Weights of a small GPT-style language model, trained from scratch on English Wikipedia: 357M tokens.
MLP neurons of a small language model. Each row is named by its layer, matrix (down: output weights) and neuron, and shows model dimensions 0-127. Each number is 200 + 30 x the weight over its row's rms, rounded and kept within 0 to 999.
A block is one neuron, or neurons of one layer that tend to fire together. Before each block is what it responds to, as a language model described it from the Wikipedia text at the highest values.

Numeric boilerplate tokens. Words, units and digits right after numbers in templated Wikipedia data text: census percentages (from 18, About), coordinates (°N, °S), table cells and measurements.
L2.down1066,234,193,219,216,211,218,222,176,186,209,200,153,214,198,236,191,127,175,171,223,195,157,179,202,220,186,180,182,172,211,178,127,177,229,211,193,223,263,211,205,199,217,264,212,253,264,258,263,192,246,217,209,232,210,166,202,224,199,211,175,223,166,197,182,175,182,222,218,207,166,203,222,189,191,153,222,217,163,190,202,203,234,215,221,199,195,218,202,239,193,164,228,228,201,227,221,237,191,216,236,210,207,177,205,166,196,191,177,215,204,163,167,204,218,191,181,187,157,247,280,214,234,193,209,146,234,170,221

Templated stat-table tokens. Mid-phrase tokens in formulaic Wikipedia data text: census demographics (African American, householder, 2020 census), measurement tables (in, °C), and infobox lines.
L4.down697,241,177,215,225,203,164,196,215,194,200,218,209,303,216,174,198,170,212,204,170,184,219,232,198,201,192,209,235,188,175,201,208,160,208,196,223,225,318,284,181,177,225,191,191,175,219,165,237,174,221,179,191,181,183,170,184,182,176,192,155,193,209,216,224,215,214,182,317,165,206,205,188,210,157,164,178,181,213,207,213,190,223,188,197,239,189,225,152,175,193,243,189,222,214,178,161,205,212,205,200,212,226,189,177,189,199,182,200,193,207,177,212,178,193,236,218,269,243,181,208,199,217,199,220,94,223,199,250
L4.down1342,188,139,213,178,166,205,205,158,201,244,214,245,255,180,184,225,249,199,191,233,212,170,185,190,210,223,178,196,190,192,157,177,247,207,165,241,180,238,211,227,244,187,191,236,199,218,215,143,204,200,158,148,205,194,170,156,250,228,176,188,202,255,225,211,193,214,218,242,155,241,182,218,177,185,213,204,232,141,217,210,192,199,211,192,216,207,214,174,207,251,174,174,190,189,182,180,218,234,207,151,203,229,189,227,209,194,226,196,204,237,181,203,197,269,192,220,195,180,173,220,169,153,187,151,148,207,224,262
L4.down1387,212,181,162,181,205,205,194,241,223,141,197,242,207,209,191,203,224,214,154,204,284,245,204,169,215,194,170,197,143,171,202,224,183,222,219,183,186,272,216,202,184,216,216,226,181,228,196,228,211,211,214,187,194,221,205,143,219,178,158,229,232,201,219,252,214,160,269,209,168,197,228,224,271,150,174,206,238,188,175,171,206,174,221,157,215,175,212,183,176,256,162,238,216,208,174,227,216,196,159,164,226,167,172,175,239,257,204,194,209,231,213,227,190,224,166,217,155,232,171,168,201,175,256,216,187,212,183,233
L4.down1430,224,213,216,199,178,255,161,177,187,208,224,230,229,219,146,195,200,236,141,242,196,164,156,181,177,155,217,194,173,244,213,147,139,213,138,210,191,304,222,170,243,164,190,149,175,250,206,185,222,188,200,190,236,278,177,186,175,199,149,184,191,164,211,220,208,196,213,212,199,256,182,216,254,167,253,189,231,155,170,210,167,170,186,211,169,219,247,160,206,162,197,174,214,202,148,214,195,234,239,209,263,196,201,197,181,210,211,188,179,183,197,211,252,225,272,187,206,192,181,235,235,133,194,217,160,198,220,202

Statistical boilerplate tokens. Function words and digits inside census, election-table and infobox statistics, e.g. "of" in "18.3% of all households", final vote-count digits, "(Mountain"; also word-internal pieces like "man" in permanent.
L5.down287,175,189,165,170,188,180,216,218,199,193,219,190,213,173,214,203,207,150,207,211,161,175,201,206,262,214,212,203,220,208,195,245,193,226,229,209,201,219,215,154,179,163,149,181,172,247,203,180,223,168,273,250,175,236,234,182,185,181,189,231,251,171,169,228,180,178,215,229,208,259,153,212,141,215,179,141,121,208,183,185,231,135,205,197,166,190,201,204,242,191,204,241,201,213,145,237,181,250,205,244,224,226,222,177,179,197,190,196,164,219,183,184,144,196,153,178,229,167,233,204,168,221,185,214,116,214,244,189
L5.down293,224,195,179,220,193,203,188,210,221,183,213,175,169,189,235,218,186,200,210,211,188,188,94,198,182,198,182,228,180,193,199,205,265,242,182,187,187,227,186,174,162,220,230,175,206,155,187,201,158,166,238,165,262,188,165,285,263,228,211,165,196,174,194,213,216,250,208,256,234,225,181,152,160,171,233,236,207,222,287,182,236,186,221,230,180,222,125,247,210,177,208,194,174,190,156,213,193,226,172,268,165,220,174,222,208,206,204,168,193,209,209,204,185,284,204,238,191,183,177,196,192,181,252,201,141,194,211,199
L5.down300,189,225,151,220,248,239,163,229,233,238,159,206,191,157,152,235,203,211,212,194,179,173,247,195,214,232,184,182,210,222,197,207,209,187,196,256,172,248,226,199,154,168,212,168,209,191,216,211,187,204,141,230,167,287,194,206,194,199,153,179,187,259,150,189,169,202,176,188,219,154,144,156,201,190,226,191,233,173,203,193,172,201,193,224,227,194,178,195,235,161,224,185,213,164,167,199,159,178,194,224,210,192,184,205,188,228,156,195,185,225,147,175,212,219,265,143,205,205,176,188,163,244,201,191,49,176,200,161
L5.down413,164,203,208,187,195,175,147,182,192,239,164,202,189,219,225,262,238,187,226,127,169,210,196,195,239,248,202,195,164,177,210,217,121,213,266,181,157,211,277,192,170,223,197,198,154,198,188,188,225,212,228,185,199,185,259,227,188,148,196,166,255,259,149,207,178,190,235,249,171,152,232,196,180,185,195,205,216,213,210,198,257,239,191,181,215,232,253,202,191,204,173,205,231,184,153,242,196,219,139,148,227,154,162,255,147,204,193,233,122,159,213,169,196,179,181,211,192,172,170,225,247,194,255,235,173,212,189,155
L5.down561,167,168,165,223,189,182,165,205,204,219,189,189,209,182,178,225,146,242,241,224,200,164,229,196,196,161,174,173,195,242,198,212,212,203,257,189,180,250,200,255,197,163,232,176,152,158,178,190,196,181,181,215,237,208,215,159,183,195,175,174,239,218,223,147,234,209,229,217,223,228,149,262,214,157,189,155,181,191,184,170,201,190,184,192,251,202,206,178,226,204,213,182,157,195,207,183,198,218,162,282,219,193,236,209,213,175,181,215,140,147,257,216,187,224,207,169,221,224,207,170,153,214,211,206,221,162,166,202
L5.down650,182,189,212,173,238,133,123,256,240,242,206,187,217,197,168,187,253,162,209,179,235,227,185,220,217,186,270,163,181,219,227,143,168,219,181,174,215,160,157,154,168,224,158,203,230,196,190,161,187,179,230,176,154,192,210,218,225,206,209,201,210,208,238,191,238,182,190,181,188,196,183,184,189,129,239,190,244,160,225,227,197,202,162,206,210,226,211,259,252,183,179,224,156,218,200,162,193,236,194,248,180,203,182,214,179,149,181,215,160,189,228,202,150,222,136,162,222,176,160,184,197,182,257,141,213,178,217,179
L5.down667,230,220,223,223,181,230,186,188,181,179,193,165,297,188,237,155,240,154,190,164,160,225,249,181,167,207,219,216,196,196,213,171,233,199,190,187,205,277,188,166,219,223,198,197,242,201,184,196,249,203,188,177,198,205,186,180,243,163,239,199,160,245,197,230,185,238,128,230,212,195,199,212,215,195,210,193,147,149,149,243,209,232,165,136,266,218,223,222,228,204,260,209,220,217,209,216,224,212,199,165,212,212,132,233,212,216,202,247,207,257,169,174,229,174,201,193,175,176,163,224,167,212,263,225,195,226,200,218
L5.down775,196,224,192,235,227,241,174,167,229,198,168,200,206,166,200,197,197,221,209,167,143,202,171,206,181,189,184,236,159,153,154,180,208,210,184,186,261,300,165,186,252,237,199,216,187,190,215,198,208,211,167,217,207,238,195,203,157,260,190,163,157,184,221,279,227,198,208,260,195,212,154,169,221,175,189,250,185,159,149,181,219,204,171,197,225,102,211,179,145,180,210,145,201,187,192,236,153,204,182,146,170,208,239,149,202,193,198,246,205,255,175,241,171,261,263,259,222,235,229,210,227,139,195,210,124,211,246,211
L5.down789,182,173,196,191,182,185,203,172,238,123,205,201,203,235,202,232,220,225,238,179,157,202,236,211,197,192,178,213,215,215,224,179,212,237,146,208,228,188,233,189,167,183,206,238,276,198,213,222,256,201,182,201,197,170,181,188,180,290,196,217,202,197,199,200,154,205,218,160,172,204,186,254,215,149,199,222,206,138,156,184,182,195,194,183,181,222,217,196,226,271,179,222,211,176,188,212,155,190,175,176,141,137,143,219,173,177,226,188,112,281,231,162,152,211,247,246,190,130,180,243,112,198,222,159,118,129,189,209
L5.down805,159,168,208,223,230,206,212,154,201,160,196,203,190,270,224,208,220,215,230,139,153,197,243,186,233,234,195,241,203,195,174,186,194,196,230,177,151,269,197,239,197,172,248,168,180,190,256,199,202,218,162,217,176,210,213,160,194,129,175,238,213,211,217,217,187,204,214,226,256,167,161,211,216,170,175,226,128,164,231,197,150,211,234,203,146,154,228,178,207,214,262,153,212,222,195,273,168,177,191,235,177,224,222,192,207,264,194,233,226,193,161,189,232,191,240,243,188,265,202,241,226,165,138,229,182,221,194,194
L5.down1167,222,201,195,244,233,202,176,207,159,227,241,252,201,220,155,221,177,201,127,186,165,130,171,227,222,229,227,196,127,227,177,188,206,272,205,192,150,173,234,203,166,143,217,253,212,133,212,177,236,172,205,193,206,216,258,246,213,233,229,239,196,188,247,177,241,194,211,243,174,188,238,164,229,266,278,193,193,185,202,221,232,176,206,196,202,209,178,218,236,205,229,194,205,194,209,179,148,183,162,232,180,211,209,230,226,211,170,253,259,246,199,157,233,172,216,216,217,231,167,124,216,219,228,227,197,187,259,158
L5.down1228,209,234,224,234,244,235,161,221,176,230,193,207,223,221,269,159,153,178,262,156,152,234,236,166,214,120,188,218,247,173,190,164,237,172,165,284,195,244,208,168,242,201,168,154,174,167,171,214,176,215,199,236,197,192,205,199,217,241,213,221,198,182,242,125,165,224,215,207,141,171,212,206,223,138,261,150,201,206,202,159,153,171,170,211,199,225,196,181,238,266,236,186,169,182,190,210,198,177,254,173,208,245,226,235,222,179,199,204,251,232,223,188,213,188,233,170,230,250,173,211,232,171,224,228,186,175,217,260
L5.down1243,196,216,193,223,201,183,212,214,206,216,215,222,194,251,230,188,218,173,245,160,189,182,248,213,199,214,185,166,173,185,170,272,178,173,214,207,200,247,255,172,186,218,191,135,245,166,213,171,178,208,197,230,183,254,206,219,199,224,238,141,214,141,226,217,214,210,228,206,217,208,184,190,202,193,182,221,171,187,189,180,182,177,189,219,208,198,224,228,208,165,255,163,176,191,145,184,198,204,183,191,196,202,230,159,174,137,197,192,224,229,232,191,186,203,238,193,138,225,198,238,208,183,232,153,95,173,211,223
L5.down1411,230,232,193,235,126,189,165,242,163,207,261,173,193,210,166,208,192,166,234,261,205,227,176,200,156,224,198,232,198,214,224,207,192,172,223,229,177,236,201,180,241,188,189,208,156,213,125,248,175,187,176,129,197,230,221,214,201,127,190,208,243,186,180,200,223,206,156,228,187,215,251,187,230,146,234,204,218,205,192,175,202,208,184,140,203,238,196,209,200,195,143,209,206,208,198,220,174,194,164,213,182,199,230,221,238,248,199,207,209,221,186,214,221,193,167,178,205,191,163,198,191,261,225,202,215,177,235,199
L5.down1488,212,171,210,219,225,199,236,237,214,214,147,219,198,143,224,238,232,239,178,186,200,209,213,223,175,175,209,225,177,220,175,233,236,216,184,192,174,211,175,200,180,210,225,263,207,192,137,248,234,194,198,155,267,214,192,226,135,188,170,277,174,179,184,172,127,188,167,187,227,189,213,172,206,221,164,216,163,220,187,222,167,195,184,239,208,162,210,268,186,217,206,199,163,192,237,224,296,148,166,220,198,225,178,231,247,236,195,169,193,182,227,228,203,185,132,174,187,193,182,188,254,178,210,213,123,163,195,183
L5.down1494,187,201,227,198,176,152,180,161,209,208,177,226,168,223,165,191,157,219,212,221,230,239,151,264,202,210,188,238,271,213,174,185,188,217,203,209,138,157,173,180,206,233,184,267,241,156,217,176,184,188,219,242,220,184,200,156,177,181,163,214,218,177,172,176,192,213,230,252,253,242,224,243,214,204,212,222,152,161,222,247,195,178,205,197,196,211,264,179,229,180,143,233,209,196,184,235,274,192,173,209,200,186,222,243,259,210,244,162,247,185,248,236,172,173,224,209,182,174,194,196,190,193,169,186,222,202,232,175

Word-opening fragments. Opening pieces of multi-token words and names, such as pl in plan or en in Glenavon, plus month names after On and opening apostrophes or hyphens.
L4.down369,220,162,167,208,165,195,175,152,223,250,172,248,163,185,204,243,167,200,188,204,141,221,141,252,221,190,216,216,179,237,199,214,199,206,231,215,172,246,190,218,231,204,200,202,144,299,239,201,240,244,202,184,191,235,233,215,183,191,209,183,223,164,216,212,160,187,196,239,209,191,197,202,196,203,143,215,226,184,176,200,259,251,220,227,189,184,187,210,201,171,202,212,192,185,144,220,210,213,242,196,161,170,189,159,232,136,210,172,186,175,201,191,160,211,203,203,218,217,187,220,205,204,156,187,168,161,197,244
L4.down996,197,208,215,198,222,212,204,236,227,195,229,210,192,197,223,150,198,202,198,234,187,240,212,188,213,122,126,212,131,159,219,231,212,239,181,202,204,207,227,187,178,229,182,190,209,211,214,202,204,175,175,188,177,202,223,251,195,247,197,215,167,188,210,207,182,211,202,182,141,183,183,136,168,202,118,227,209,209,150,192,223,178,218,241,206,191,159,189,172,160,201,175,202,211,177,220,206,175,212,208,204,188,160,180,141,213,226,197,189,199,157,192,199,216,202,222,95,207,214,227,253,193,196,177,224,254,197,258
L4.down1100,164,215,267,120,213,171,205,220,225,164,203,202,221,173,211,194,220,188,155,230,220,217,242,196,216,174,191,184,215,203,223,154,148,174,179,227,194,209,181,222,169,219,227,189,151,189,120,223,181,169,215,204,221,192,239,246,233,207,201,147,178,234,206,148,243,175,205,202,247,240,242,210,204,189,203,237,183,223,203,196,241,206,228,216,158,182,213,174,164,161,164,186,192,246,186,242,229,181,201,190,149,268,230,236,209,172,178,172,269,205,191,243,205,215,228,129,199,180,211,178,236,209,185,190,204,202,192,201
L4.down1357,227,193,131,185,228,242,235,208,210,244,179,252,158,222,232,214,238,247,142,158,212,149,152,231,255,211,203,204,182,194,216,214,138,166,234,217,215,247,249,185,191,209,180,224,211,168,200,197,264,223,227,163,238,137,205,162,186,195,153,164,185,202,204,189,220,209,220,226,186,206,237,192,169,134,242,227,212,153,172,174,232,206,256,230,191,169,184,260,192,188,220,217,184,162,209,190,207,202,221,220,145,189,168,195,166,204,181,220,208,161,205,202,202,267,218,286,237,163,257,190,173,185,218,249,133,162,224,177

Word-initial fragment, especially "c". First letter or short prefix piece of a word split into pieces, mostly "c" as in cities, cousin, cross, also f, p, t.
L5.down148,221,222,244,188,186,210,183,240,182,215,162,217,174,186,177,187,242,196,155,166,256,204,202,199,187,194,245,182,175,180,223,192,204,153,177,216,194,242,222,215,199,211,193,238,202,244,217,232,256,197,149,211,233,210,202,254,213,197,189,174,188,145,206,193,252,222,202,190,200,165,230,143,174,166,182,209,178,220,261,199,188,197,201,193,159,190,184,165,195,233,218,209,224,221,193,260,223,191,237,215,200,195,242,181,246,211,202,254,213,145,196,213,192,180,224,233,191,161,226,172,184,257,163,187,119,215,178,217
L5.down219,209,253,154,176,183,266,244,174,173,162,199,230,226,188,163,204,217,231,199,215,198,181,192,208,238,146,179,159,205,197,182,227,202,186,190,216,206,244,178,174,172,158,199,180,249,189,199,267,225,226,260,291,248,247,211,152,231,193,207,152,230,266,175,203,207,189,209,170,199,145,160,185,234,161,223,181,207,225,164,237,200,214,175,221,156,90,183,205,146,171,217,205,221,224,156,151,221,214,178,224,234,172,134,172,118,207,214,192,242,238,196,246,201,213,199,227,216,239,210,177,172,159,205,196,187,150,184,236
L5.down414,207,219,203,175,221,200,227,187,164,224,213,218,201,223,260,223,177,183,204,172,216,231,189,189,227,236,242,214,213,127,164,250,214,202,127,205,167,248,217,179,191,180,201,235,200,180,258,206,229,199,172,234,176,213,218,160,255,200,180,208,178,142,269,195,226,175,220,141,211,193,192,207,170,206,213,224,171,191,210,170,177,167,207,272,166,190,254,197,176,234,182,236,170,215,206,243,263,218,158,240,219,180,175,232,145,176,198,250,168,210,163,203,216,164,217,187,209,237,268,183,193,227,189,206,140,248,232,165
L5.down608,217,204,158,197,249,234,188,278,179,232,227,158,176,246,168,231,176,225,210,158,179,194,192,190,201,186,223,263,176,242,208,162,228,247,201,247,202,190,255,189,207,159,206,218,258,186,184,200,165,215,249,181,211,200,168,182,251,230,158,195,155,230,222,167,252,172,202,208,224,188,245,254,234,168,217,231,166,159,237,202,201,176,209,207,220,192,165,199,200,193,216,204,183,217,220,202,210,147,143,179,189,140,151,180,152,212,206,234,208,173,176,225,137,209,190,195,177,230,204,200,117,165,191,215,159,227,165,221
L5.down661,229,222,213,197,131,216,236,229,205,175,198,204,202,196,167,173,170,209,186,218,190,186,212,191,225,155,161,180,216,196,194,210,233,147,216,193,197,191,220,198,184,258,276,242,239,157,196,173,240,167,184,202,200,206,161,218,216,191,167,203,252,209,185,187,172,222,206,173,211,168,166,245,200,210,181,167,195,231,175,239,187,165,153,177,186,202,161,210,178,222,191,220,177,156,197,188,118,200,191,215,231,180,197,250,153,227,219,193,283,201,188,220,159,248,221,204,204,272,193,164,198,189,245,182,180,195,183,214
L5.down736,229,237,170,201,201,213,163,220,206,281,152,210,232,216,185,157,167,220,246,191,166,193,225,204,222,224,220,187,141,196,215,194,163,240,178,181,210,179,186,215,141,222,177,247,194,190,243,164,183,150,233,193,204,214,190,159,198,214,196,244,197,251,214,182,250,220,225,224,190,221,220,205,203,215,222,182,177,185,210,218,201,221,198,232,224,165,194,229,157,250,196,152,224,217,147,196,169,256,157,190,153,198,195,230,171,218,196,178,221,188,185,212,200,239,182,167,224,206,200,160,195,232,228,201,190,175,221,156
L5.down866,182,220,192,143,209,213,193,185,226,202,138,175,182,202,201,206,252,176,197,153,258,204,198,173,209,208,172,216,235,192,176,238,224,198,223,194,215,38,210,206,202,183,177,244,206,208,181,201,210,204,180,205,200,191,228,239,222,202,256,164,183,187,245,197,194,149,226,216,179,155,174,155,194,213,230,218,211,215,272,218,187,193,193,189,222,204,200,228,260,161,203,152,221,215,224,170,164,217,189,212,184,223,178,188,201,156,195,176,194,171,207,238,144,203,184,178,252,214,227,202,207,197,154,151,222,186,201,228
L5.down953,201,200,138,177,171,209,202,201,138,214,169,190,207,204,178,217,162,221,155,198,183,249,195,200,207,215,244,188,122,165,220,172,175,213,231,218,211,220,167,205,203,203,236,214,182,205,189,194,149,208,263,212,177,186,234,175,237,230,182,223,232,211,172,162,167,218,223,223,203,219,175,233,178,135,195,136,186,169,157,157,203,167,196,212,191,180,190,202,156,220,194,259,201,197,212,196,161,166,188,194,191,156,221,157,232,213,204,215,238,241,210,216,238,247,227,278,185,233,218,234,234,151,201,198,156,208,192,259
L5.down972,247,218,241,248,242,223,249,234,183,192,196,133,196,206,223,174,182,229,205,207,200,210,209,216,168,173,188,151,176,209,170,220,207,262,222,180,196,94,186,201,152,194,169,211,205,202,209,182,248,215,185,209,220,192,194,185,249,172,217,192,190,180,193,199,223,197,203,184,198,153,196,216,206,189,199,179,214,149,136,190,200,204,229,200,233,145,228,273,180,135,216,193,159,142,226,221,186,232,122,217,192,173,174,228,220,188,176,190,222,192,220,229,217,196,139,208,217,181,149,123,168,246,231,237,207,202,225,186
L5.down1040,225,245,205,211,200,155,203,196,190,208,212,193,249,136,217,233,244,245,167,159,203,247,197,232,123,222,202,181,190,206,220,208,218,223,216,196,232,241,213,216,207,228,228,219,162,178,175,212,171,208,226,177,211,174,218,208,183,206,164,195,243,225,156,219,208,206,179,233,186,203,177,198,202,212,179,278,142,155,146,245,218,232,224,196,189,170,193,140,133,187,175,180,184,197,255,197,158,176,153,156,178,136,181,191,225,224,163,203,154,130,173,192,194,240,182,210,175,178,213,204,182,172,153,188,150,215,235,144
L5.down1048,230,162,220,206,263,169,212,186,174,183,158,146,198,241,120,199,202,236,198,234,231,209,200,256,236,285,202,261,192,218,204,158,195,186,241,112,226,188,168,145,171,184,213,173,204,184,160,219,201,216,192,138,220,148,215,214,192,198,255,202,159,158,191,225,218,190,185,165,220,193,216,199,199,221,213,266,173,233,255,216,186,224,190,150,205,217,208,175,277,213,152,204,235,162,231,215,165,188,219,217,202,249,179,197,194,199,197,213,205,186,249,191,188,181,217,219,197,206,195,234,168,218,197,223,202,217,184,202
L5.down1145,250,187,217,178,222,185,191,230,250,199,212,163,181,211,189,222,166,141,178,190,194,196,200,140,213,173,244,185,275,199,180,171,222,237,196,193,223,243,260,176,216,181,214,257,198,215,208,244,204,211,217,229,131,213,181,183,223,223,223,158,238,180,171,227,188,163,142,214,194,246,210,177,205,242,213,218,204,214,172,221,163,207,224,219,192,247,184,145,243,148,210,226,214,222,147,183,177,204,141,236,187,185,202,272,212,209,233,174,222,208,174,208,157,126,170,158,204,211,221,201,215,228,108,201,116,178,231,251
L5.down1268,213,190,229,214,196,199,204,190,185,220,236,220,209,231,171,196,186,228,242,242,161,212,217,218,204,178,209,179,168,197,244,217,127,249,243,137,166,186,194,178,165,189,177,230,186,187,216,179,208,224,208,166,150,209,243,204,229,205,260,227,201,201,179,202,197,218,238,244,186,151,185,185,181,192,221,233,231,205,234,197,177,168,138,213,225,190,156,187,212,145,220,181,183,222,148,169,209,224,169,164,229,207,191,208,195,208,199,211,199,216,209,182,171,168,155,256,237,183,118,213,215,191,245,209,122,251,158,205
L5.down1433,197,151,180,168,222,238,172,169,242,158,228,183,118,209,199,213,153,163,213,219,230,225,177,185,239,199,170,187,187,203,224,198,245,242,239,164,170,224,191,188,196,192,177,250,206,186,182,148,225,258,180,189,241,212,191,193,169,236,236,251,186,208,172,190,207,170,170,216,221,231,146,216,288,291,198,196,158,195,276,143,227,149,166,259,240,222,192,197,193,208,171,158,211,148,213,183,184,216,181,137,181,262,134,164,176,217,150,185,178,137,214,186,207,217,201,227,226,177,211,204,200,209,224,159,150,215,178,231
L5.down1468,207,202,218,168,237,189,220,240,262,255,207,158,189,225,182,191,169,206,252,194,190,207,231,247,207,148,209,208,167,204,176,213,197,216,200,144,177,239,216,166,185,211,208,186,220,196,214,180,208,231,182,161,223,191,181,190,160,209,243,260,197,203,179,212,183,270,239,205,216,206,179,167,214,203,217,258,235,166,216,218,283,250,210,173,217,156,200,230,185,231,236,220,262,239,194,215,187,191,248,196,225,150,133,183,205,183,214,177,185,223,145,197,148,193,215,240,202,152,218,222,202,149,202,201,91,201,222,195
L5.down1482,244,188,230,194,228,196,180,263,164,214,221,190,235,141,229,211,213,174,194,179,196,215,190,187,179,210,223,191,213,177,120,214,199,160,194,199,215,176,130,179,203,182,191,168,194,186,211,261,197,186,196,181,244,161,203,212,247,164,255,204,194,199,149,193,221,168,174,219,215,173,210,183,186,221,195,164,233,185,302,191,202,222,167,253,241,185,249,186,197,156,174,157,156,233,226,198,214,164,170,186,197,194,185,184,201,180,223,218,163,217,168,177,191,159,159,220,156,225,219,172,243,232,177,255,100,202,185,218

Word-start letter fragments. Single letters or short clusters opening a word the tokenizer splits, often after an article or possessive, e.g. y(outh), h(orse), cl(aim), p(illar).
L2.down1442,231,166,219,272,216,200,169,180,244,192,210,268,255,163,187,235,234,224,206,185,162,205,225,197,193,190,246,170,267,196,237,237,227,189,147,155,205,108,160,204,263,225,167,208,243,145,207,205,258,173,197,239,190,239,192,188,197,139,220,197,145,220,227,166,99,209,162,206,235,175,197,241,228,213,215,224,175,170,217,205,199,109,111,220,167,196,207,225,201,209,206,146,199,263,200,199,166,209,216,196,150,196,209,215,206,196,157,215,223,198,186,167,202,177,189,285,203,244,234,168,191,202,212,195,137,185,177,243